{"n_head": 5, "head_dim": 64, "vocab_size": 8192, "init_std_up": 0.0314, "lr_head": 0.0277, "final_lr_fraction": 0.0, "train_tokens": 512700000}
MLP neurons of a small language model. Each row is named by its layer, matrix (gate and up: input weights; down: output weights) and neuron, and shows model dimensions 96-287. Each number is 500 + 50 x the weight over its row's rms, rounded and kept within 0 to 999. Numbers have three digits each. A neuron's up and down rows have the sign that makes its largest values positive.
Before each neuron's rows, "fires in" lists the words (lower case) most often at its 100 highest values on Wikipedia text that the model never trained on; "fires after" lists the tokens most often just before its 100 highest values on Wikipedia text that the model never trained on.

fires in: "a", "chapel", "s"
fires after: ".", "\n\n", " \"", " fa"
L4.gate11:479596454411460531526489499503428524468383543453457409547510544466536469464539540476489484497567506488520468435451450514555500596509547477448518508493491456428487484474526595486506517488554441523578480553542423483525495507425543569530523505550480542552500532447488506525506518564511414538426488633464477511433573568520461496546433517514546515531549514447516518390498536491489582589494423512462468508421433488596530437542537566485467464392539525345498459529476387506553446405558602342450502468518466490514453524557469475436497555483511541398482465430515465481504493448517501425
L4.up11:493569502508488500415541446502461568474520555534516417508470562445621441553418563583524578480439377558453436454538612488481500403601533475569547539515527467517460528458465486462537590566525566581551513397517463483476431529479503521535383617518505484446546519553499509556505523483439509455448510562572511534471528494516512498446520538495491460544502466473531583459457403476594422504486476527533468447464375504530502441573501453542401522471528539428494489474504522489447447453445568470466471512499556573599527496555487498455486508429506625484460497414423539581484441385452551530
L4.down11:464465455466550575594472457478584440525408396538500521532558559502487594468636459471520429498586571473491512545455443554554531574411549529492543489476541420447534413507499520537496406517453500438525486583521519558498522534466464534461496364504546467562460484433483476493515469580475486509466456482493535397483446546490470511658446513501518567482497550474444432488467570507424589459447497484468459546530499520555571536400474509505536481471480537427530526525493458612576476454596491484447536527486526492459474565492541504479467507587530464511549473544606513418421503539512528383

fires in: "s"
fires after: "'"
L2.gate359:533505507437495464424405511534496476523517475501551499448586472460520563513451520503482473557512627465468566438527470519527495494496502485565468575474523497559455452547458468523553545466359523488554485476541439531452461486490516509540504456532497501428525572504524428525525514414544514468481379495467477498494490525526402561529588590592538502509444472461533483548549394546506415382478459547614578502525412482510568523421456508594584519577421450468521528638457497478543496389564484488517507506460522501562568531520523516539563543536489554537515564427419450466329487461556509566
L2.up359:592600498477500435398526434480523582435485475575503439562606531449468519469462515549532507550538567565454545393493555433478483485481452441524600487439558484584564477478524556596484544543447504550489577575527434580494435453414449548428497389539437462463437573497542506537454514515566598455455443480603418563479422589475449563565486508550525578554448408494472489495527420495547457443481493541501464498485433510522527526424485494549571527578438528437442526498537429521460481488565480491530601549499482605495533566523592548602514539518498538488456572387422531487419573557569471477
L2.down359:401509554588510503394533500599454470459416538487497450443601479482537576522509493468606590476548481504522409513370471548464498606520536458501455435386448524372488529538477503423510442497543528517502490576498475358493549500553548540508560519569480553466510565558420554479509516572509497450436578434530605467494493586534476448490474543522472520528475451345458546441421583440536478527552526433519391429517557480470507472522515509416508518413520471483499567527460541501512534434484434475454346490480488535554483481484505526490390477562600477501446543459591457449548482500469460500

fires in: "s"
fires after: "'", " ("
L2.gate614:513525561507558438460467447446489598479469465543455567495499596468373437497463556577587533557624547526428539466472518452472558620576523515502508526455480476556500415511488479483582645521500498491467567481484587589468463595427561510564498535457475441513479525468539597542422525470547545526443496468538427476415471538397431549466473448511539495551490534547470552503516471497538612440483423457436527582398543585432477567475566454425498502554468471534432588547449535476529451482507514489485588463480411492546478505569563547516531564535418479473495590429476502559476570595548520564
L2.up614:445469437421525469500414491461467488501524466603419497492543520512465379524507596570402554451534520529538508505467472437478496573533542523463385500493526529490476547453517512508525565534479506523524539488636482482486480566454512533502512513437523550468399522539479507532486439468556543475437528577529515531466525469531517535523505561536546526455464552463457480559445496475476622395495527416553466452455540494487412420546486463472483493517417518508420529591560419555575474450539470541463453505581540430462448537491524558496421532431496356569539592380418491486469464483462464485
L2.down614:499547561507482561575513492555481409511511510439515468516516528536545590597431485408469534487396447488587439544542500571482436464470480521470520505422544494537521536556357500543483353496490528498451432513465443480497545378567489470436477474576520506497590499571505483430565503549409448547473427571451542523596450509518553459494489459466420547474521454460513422506548505504461369606456557552456474423561507502602554438518488511544450525482503542460573425385480520489440448568468451451523521501465460504456499483479491472451458449525508499499461429602545468446567525461511523471

fires in: "and", "it", "same"
fires after: ",", ".", ";", " (", " the"
L6.gate821:567485504411481548599483558466433416485464422468349508526578535544399534504410490508535501481589504461478505464391551459566568477519478535498502493504461482415425465469492426460552550491547373541539547554467524505436523534415530510546620491516495434485538599459455519539414469435553425534399526572434496456467571466550518514514508445529543456490549491503506579481511498576441482501485486397523513512450458503503446511494570492447562538472531466466407533559538489509453443453460548511551475499511473471546427440577515436588495538479466459466544505512520468554515518540494528499
L6.up821:525440486483483466506499459577455468411610570486522526459528492529397484529514523422530504459480493490473487454463515514515549464514548518503454477484442602452538470499456546495577547503477518441559470559419451575514465589517449460550506530571505598492478609574486550521484453537586544491546544511544432503387453449531489469570522507654519487553601570556448510451466500545522457475483541483371531571522504473570524453585436427400573571529566538461524549426533500481497464477410457480491473395538503549567453446519542498551460465471487334574454527532468502458526478453532460467
L6.down821:538546517436481465544484459477511464555453515489499465455371559443633456440472530532556431544516477441545474456618488487541456485590458503460466550597493484551537577470439558517502463580457492483514503457468496449488558462539530560465480444402577426488487389465516443450576520465424518456467452526466509499616559502442528454464598505431460551513428425494543498462470559431536506572488431491555507485568512517542545433506536575462362405410421517533455544466429521511522462503583536481527528516425505475433468536504385538427485565447468600537557464510503490443535484516510532502

fires in: "which", "it"
fires after: ",", " of", " that"
L4.gate100:463491514497437436567528475564591503549511455553545455506491462482505539511390576431501417474523498537488530504543501488496505461486416552499571607587534511459412470503516496495396514348474497568450457469516452577433520551532524454400518503556451378479461510485523489421547500376447426430544453474612442605524415548513539497453529524491465538459463532464571473597486586561564525478448468439564504541480530480432455416482568525565507566446491560539479504495460490476515453446549449619449514532538484579481474513527569518495471538563483528392469451463608532616421529504544527429
L4.up100:492448556482466554521584652531562549563482538412536546457499460504496502506477462476497495453577539497567440473523557562629481521466480472516521500492496532532546560425434481478501464502489545472456563469521493430469598459527543504403543443538512417568426555544614553521421564455433503555507583613460495447467535449539458472430505525521461452525493480460549461460552538421465544511479544474425458553549518491526506482429566427498457474509528537436503581472502376464521472609554518414481534457554449465493508489439576532484435509553447498496415543520471446466551429541505559522
L4.down100:451636440528589545462513460523455582440453543473515415537530466579461435511530488490513528434446450502530492520464410473401447451590511511472555494517475518513448475487481533476499495474568464458517555412561506527515549526451546496566474381435432519532605444564500464452613541493558495487492469435560473499469495485458589507512449462412583463580546420483400498613519489455532440452475565530539415514387479425367523514542509501475538561457458509527519471491530608504510545481447460505481469538479534470544447469463506545460479504404452495406396463442618506514492503441467456476

fires in: "s"
fires after: "'"
L2.gate103:610481500438519522571441534482509539566477511474551417480520471472526588465492525467521443498473478521465547522523556500572554423489516501503561635485470577491507476523502494462570532466475427455546549482486499523519441498512450448525507467428573429459523531450565549447571509494552504456495437573482426522538587413556503516475559523539592491532446538468537497529508412436473456506532528545439526656461500491533585502435463579573607504448395505466640470556455419527525572533564488386466491424507579484519526492522496474571519541444518643487499555484440448486407449554512483522
L2.up103:576563488439502444582482508464485558492531524506565445559514534446493511448500559539546457480532508529484508505442575401537485450411542410468567539470468475536460448464524486523528480517487550555498572492442501529528398545443399478504513411465525416446425508516558507466479515473613518496451449501523434543502437493501452599535562487505539574549562448518436392561520439427499428525536560516419514549563439571556548574465455582543556449485490489441547580551477437503493567568552511448462466525451560554478493471488526418542534503483507564458455576471403518434476498559463393519
L2.down103:434606504604525480418574491534480461461501540487491486493557475560536498454490522555553578447560541461447467456464462511434527520452452452527443466439524536564491532534482502507442457490567551560447487505474584483498504471440526522560495474506466542497505563542412479498574602475512488455435602368496558513506466604490499511483482520546417486512532476467463509496540534471544460523525486470578383448534543467489494477511445444440422538469508572481450574455443549497480470528456487565441479527414411549503518537447491471456394510537544409488421459488559504453582547493369391474

fires in: "he", "she", "is", "it"
fires after: ".", ")", "\n\n", ","
L4.gate208:487437497453590495530517480482499476636559467561459487564483460458613497421455525616477496476531435502435512444536518535497468565580566586500572519421505436545492431529544481507548632457505481417500524555507403622530518464477521425516512468484478501481410538501506473515485383581445588583572462532517523473491571513592527549487478504515449514523452541538577464469567460525447541513528519420387504484501573501437437544565614447484477521488466611517541548543559518566469474409467511492509408467484509448493499444604493482512451531467463458506455590477443449427553535523495426458
L4.up208:464428449515455562494545552570486451511452468532476451525444477537425499508470525464357482455609511615482494514510499485576522482517513548563493518517443574398416530409466490448537448419530483513514485581495479492413519561489541438537511468499500445570527539525425503523509439526470543443460512501467509565371539475534432442517520454486494484495525567421626475499502565577514491464545534427483547636515503494541515451453472497512503464519502470468619592567460457441551410460507549470465540480554531438418506478497466465465424536464502489538430513460538562467475568470468461470
L4.down208:467510459544487529508574556505457436447488565516531483434439351499542545581473516519514462538546482461452482569536483552578500415580540518544510503506568511511452530462429520443505522501534522589505579453563464453424615490471610487527556461474526452406515417503467577520499535482413534549471600500496604531466591510478504496527464583466441374547503460420426498538476604427423481490525488519529526567480491469505425475452523502433454433479481499546379542458391525516436489524550527567403560409519585486521501531501557509401412496497489488481545533551469513455543553595517453501

fires in: "1", "6", "0", "5", "3"
fires after: "–", "-"
L4.gate26:507439558507449489459423417559520467578551516572493647503514484473512437501413549618497546561472519478507474438524486491523555471438570558480530478472507516511480511506484573418482511513521480510465462526488560376486437499551360492504445594598486530471473506512499555538452509547441558511567560581508542454484571508554537506460580520576623528507464616481447517500545495451534449536479452478484581486558540494585486414516496448448497484492541494447545432491490560439504633495479459476577473496467597524613494436565463461599481592463517436474506480419463612533459571439469433514
L4.up26:515478469512509601479518505534502453419459442458438589469491545507463457492482469521487626470504465489507499523556402491484533541547494571502511562490489571481443552433543436488478462545476515410463411484548490525502579515543500569517528468469531482455484499413564439514516416491501475499558618540401583512428536503516451558486501524441500564468447575559468487422462509504471471546528505495496479415503512395497565397525630471522449518401523499498516534546466518487561509480516482422461513524556533567422470497607537528480525440391457382506544593523557453440529445594541456475
L4.down26:548562507478451496503539503529482492533440485460420475569414461506594480507500484489475403538565566521512507564487536491513476453545455511535401421489453382440525433469489455573496528520549419538405468540482428477444577473480481470538415505494565520518502465489521510585449644561488538437488480487515417463519541487456572455544444449517518533492513525458516513511478465519593503496487554509495525535486561592549446518455540650491449474426538498545470510592431490428557520535560563533397444510471545559487355513445461443543514585454530449442419468550513616511506508527420396491

fires in: "3", "1", "2", "4", "6"
fires after: " |", "|", ":"
L9.gate645:515507520482475474534524372458559513512574543501557497466484523442560566481459558535507541437520526572536473516486491444547599540503538495506485553519493507491563481534480534559512440429484537489466522502512541481515468496521528513640509540475536448452520509486508448402367508525450425512483574417547521504446481491547427522574551532420407549487548578535544530538455572505551529611535493539494444448532379375540592503533500620436557492569519566475469519508449561491521459514492456460483454505452610535528477472442482588527488548503557449477513532431477530466425471492472517496
L9.up645:468509374498473463534567496470544471479552532556441528523529510496419583554501500634492595475450518511546532528461475525429503543505492469436496568463419507479548458513485512524561403467426438429530565456501459452517367521528536488542534596526520434470592531573528521592446474462591419527497470410510515503518559418534438440525550523421459438512625536530517558514444475472521442510484479484570462518537419499459505475549522481547519536550529511417514485498533414561474503440548414438491518519502488515590503484437519564509520399500510520602504483479482563431468436414458540476
L9.down645:482541544481526538469508565636469539531475410437464469511457524521496468596525443458495464516510437498569429594478526373543515460530555481424463436468431490520473509552482484426417555489474536505451437454435470587499546440516582543532471460514469504457470471439441440526579496451473417473436504520388523519463525544566499484581477506557510490529457480438504531507425509545516479540491548462471540524515500582341432522451514532433469407535522477473504494479532448472468529524464554499563583421518590544465422476497551489508420498434549478438598570434530488477546464576500507564

fires in: "it", "total", "formats"
fires after: ".", " \"", " (", ",", ";"
L4.gate268:460498564537507552573526599523505447475482527472416470520454552452473484454459595524394559520478644454623496486517502606573500506578471551457574507478497527466501544527509556440476453522485451610558479463460429499508548510564487552543619497609423506477547465507428499551538457435541469616489531527384506494428525470546604494546564472492551512419591574509530489418555503492480512422520473528547505494504465472531426465554595515539553467500470564487484540471483483493504469449555520487508534543492502459551522506559466472391502472381493479523511537380561564444483437544411454631
L4.up268:373433400507534478513522550526512497492503450521431433517475455528432507448566523433514457518533474482488468461487486478531537525583469471562373560506460575482541589447471481516510482522528435541524464528536429584563570480489534458435488446473624521460469543427551510567466444493526430576447540530488435452428604399531433545567582463560444534477505520582478456388448489393528513483453523472470545504510497506557459481526542602515590496448537444437447512550467493494486494414518572549480470376552445535481531474462544496560576531536513436582518538562553588470584466435520492515
L4.down268:619553494528429438429504452463486497538483556505549584439495535487492508544479517580572447536467493520442541530493500405517504551504509476470556529555517504576479521496521541512455558459530589426399423456526563475410492458547575604486488603532536435495585493488491588480514545511489639421551453537558449587534462528480525501415465616454487483595331472451449561512471458597493568536482478485511448433468533489447495485441508451474452523479428492588515527531472526472492562574454406468577554491472464480504448590465557540419429525549558558527521405526428389484528490544516590485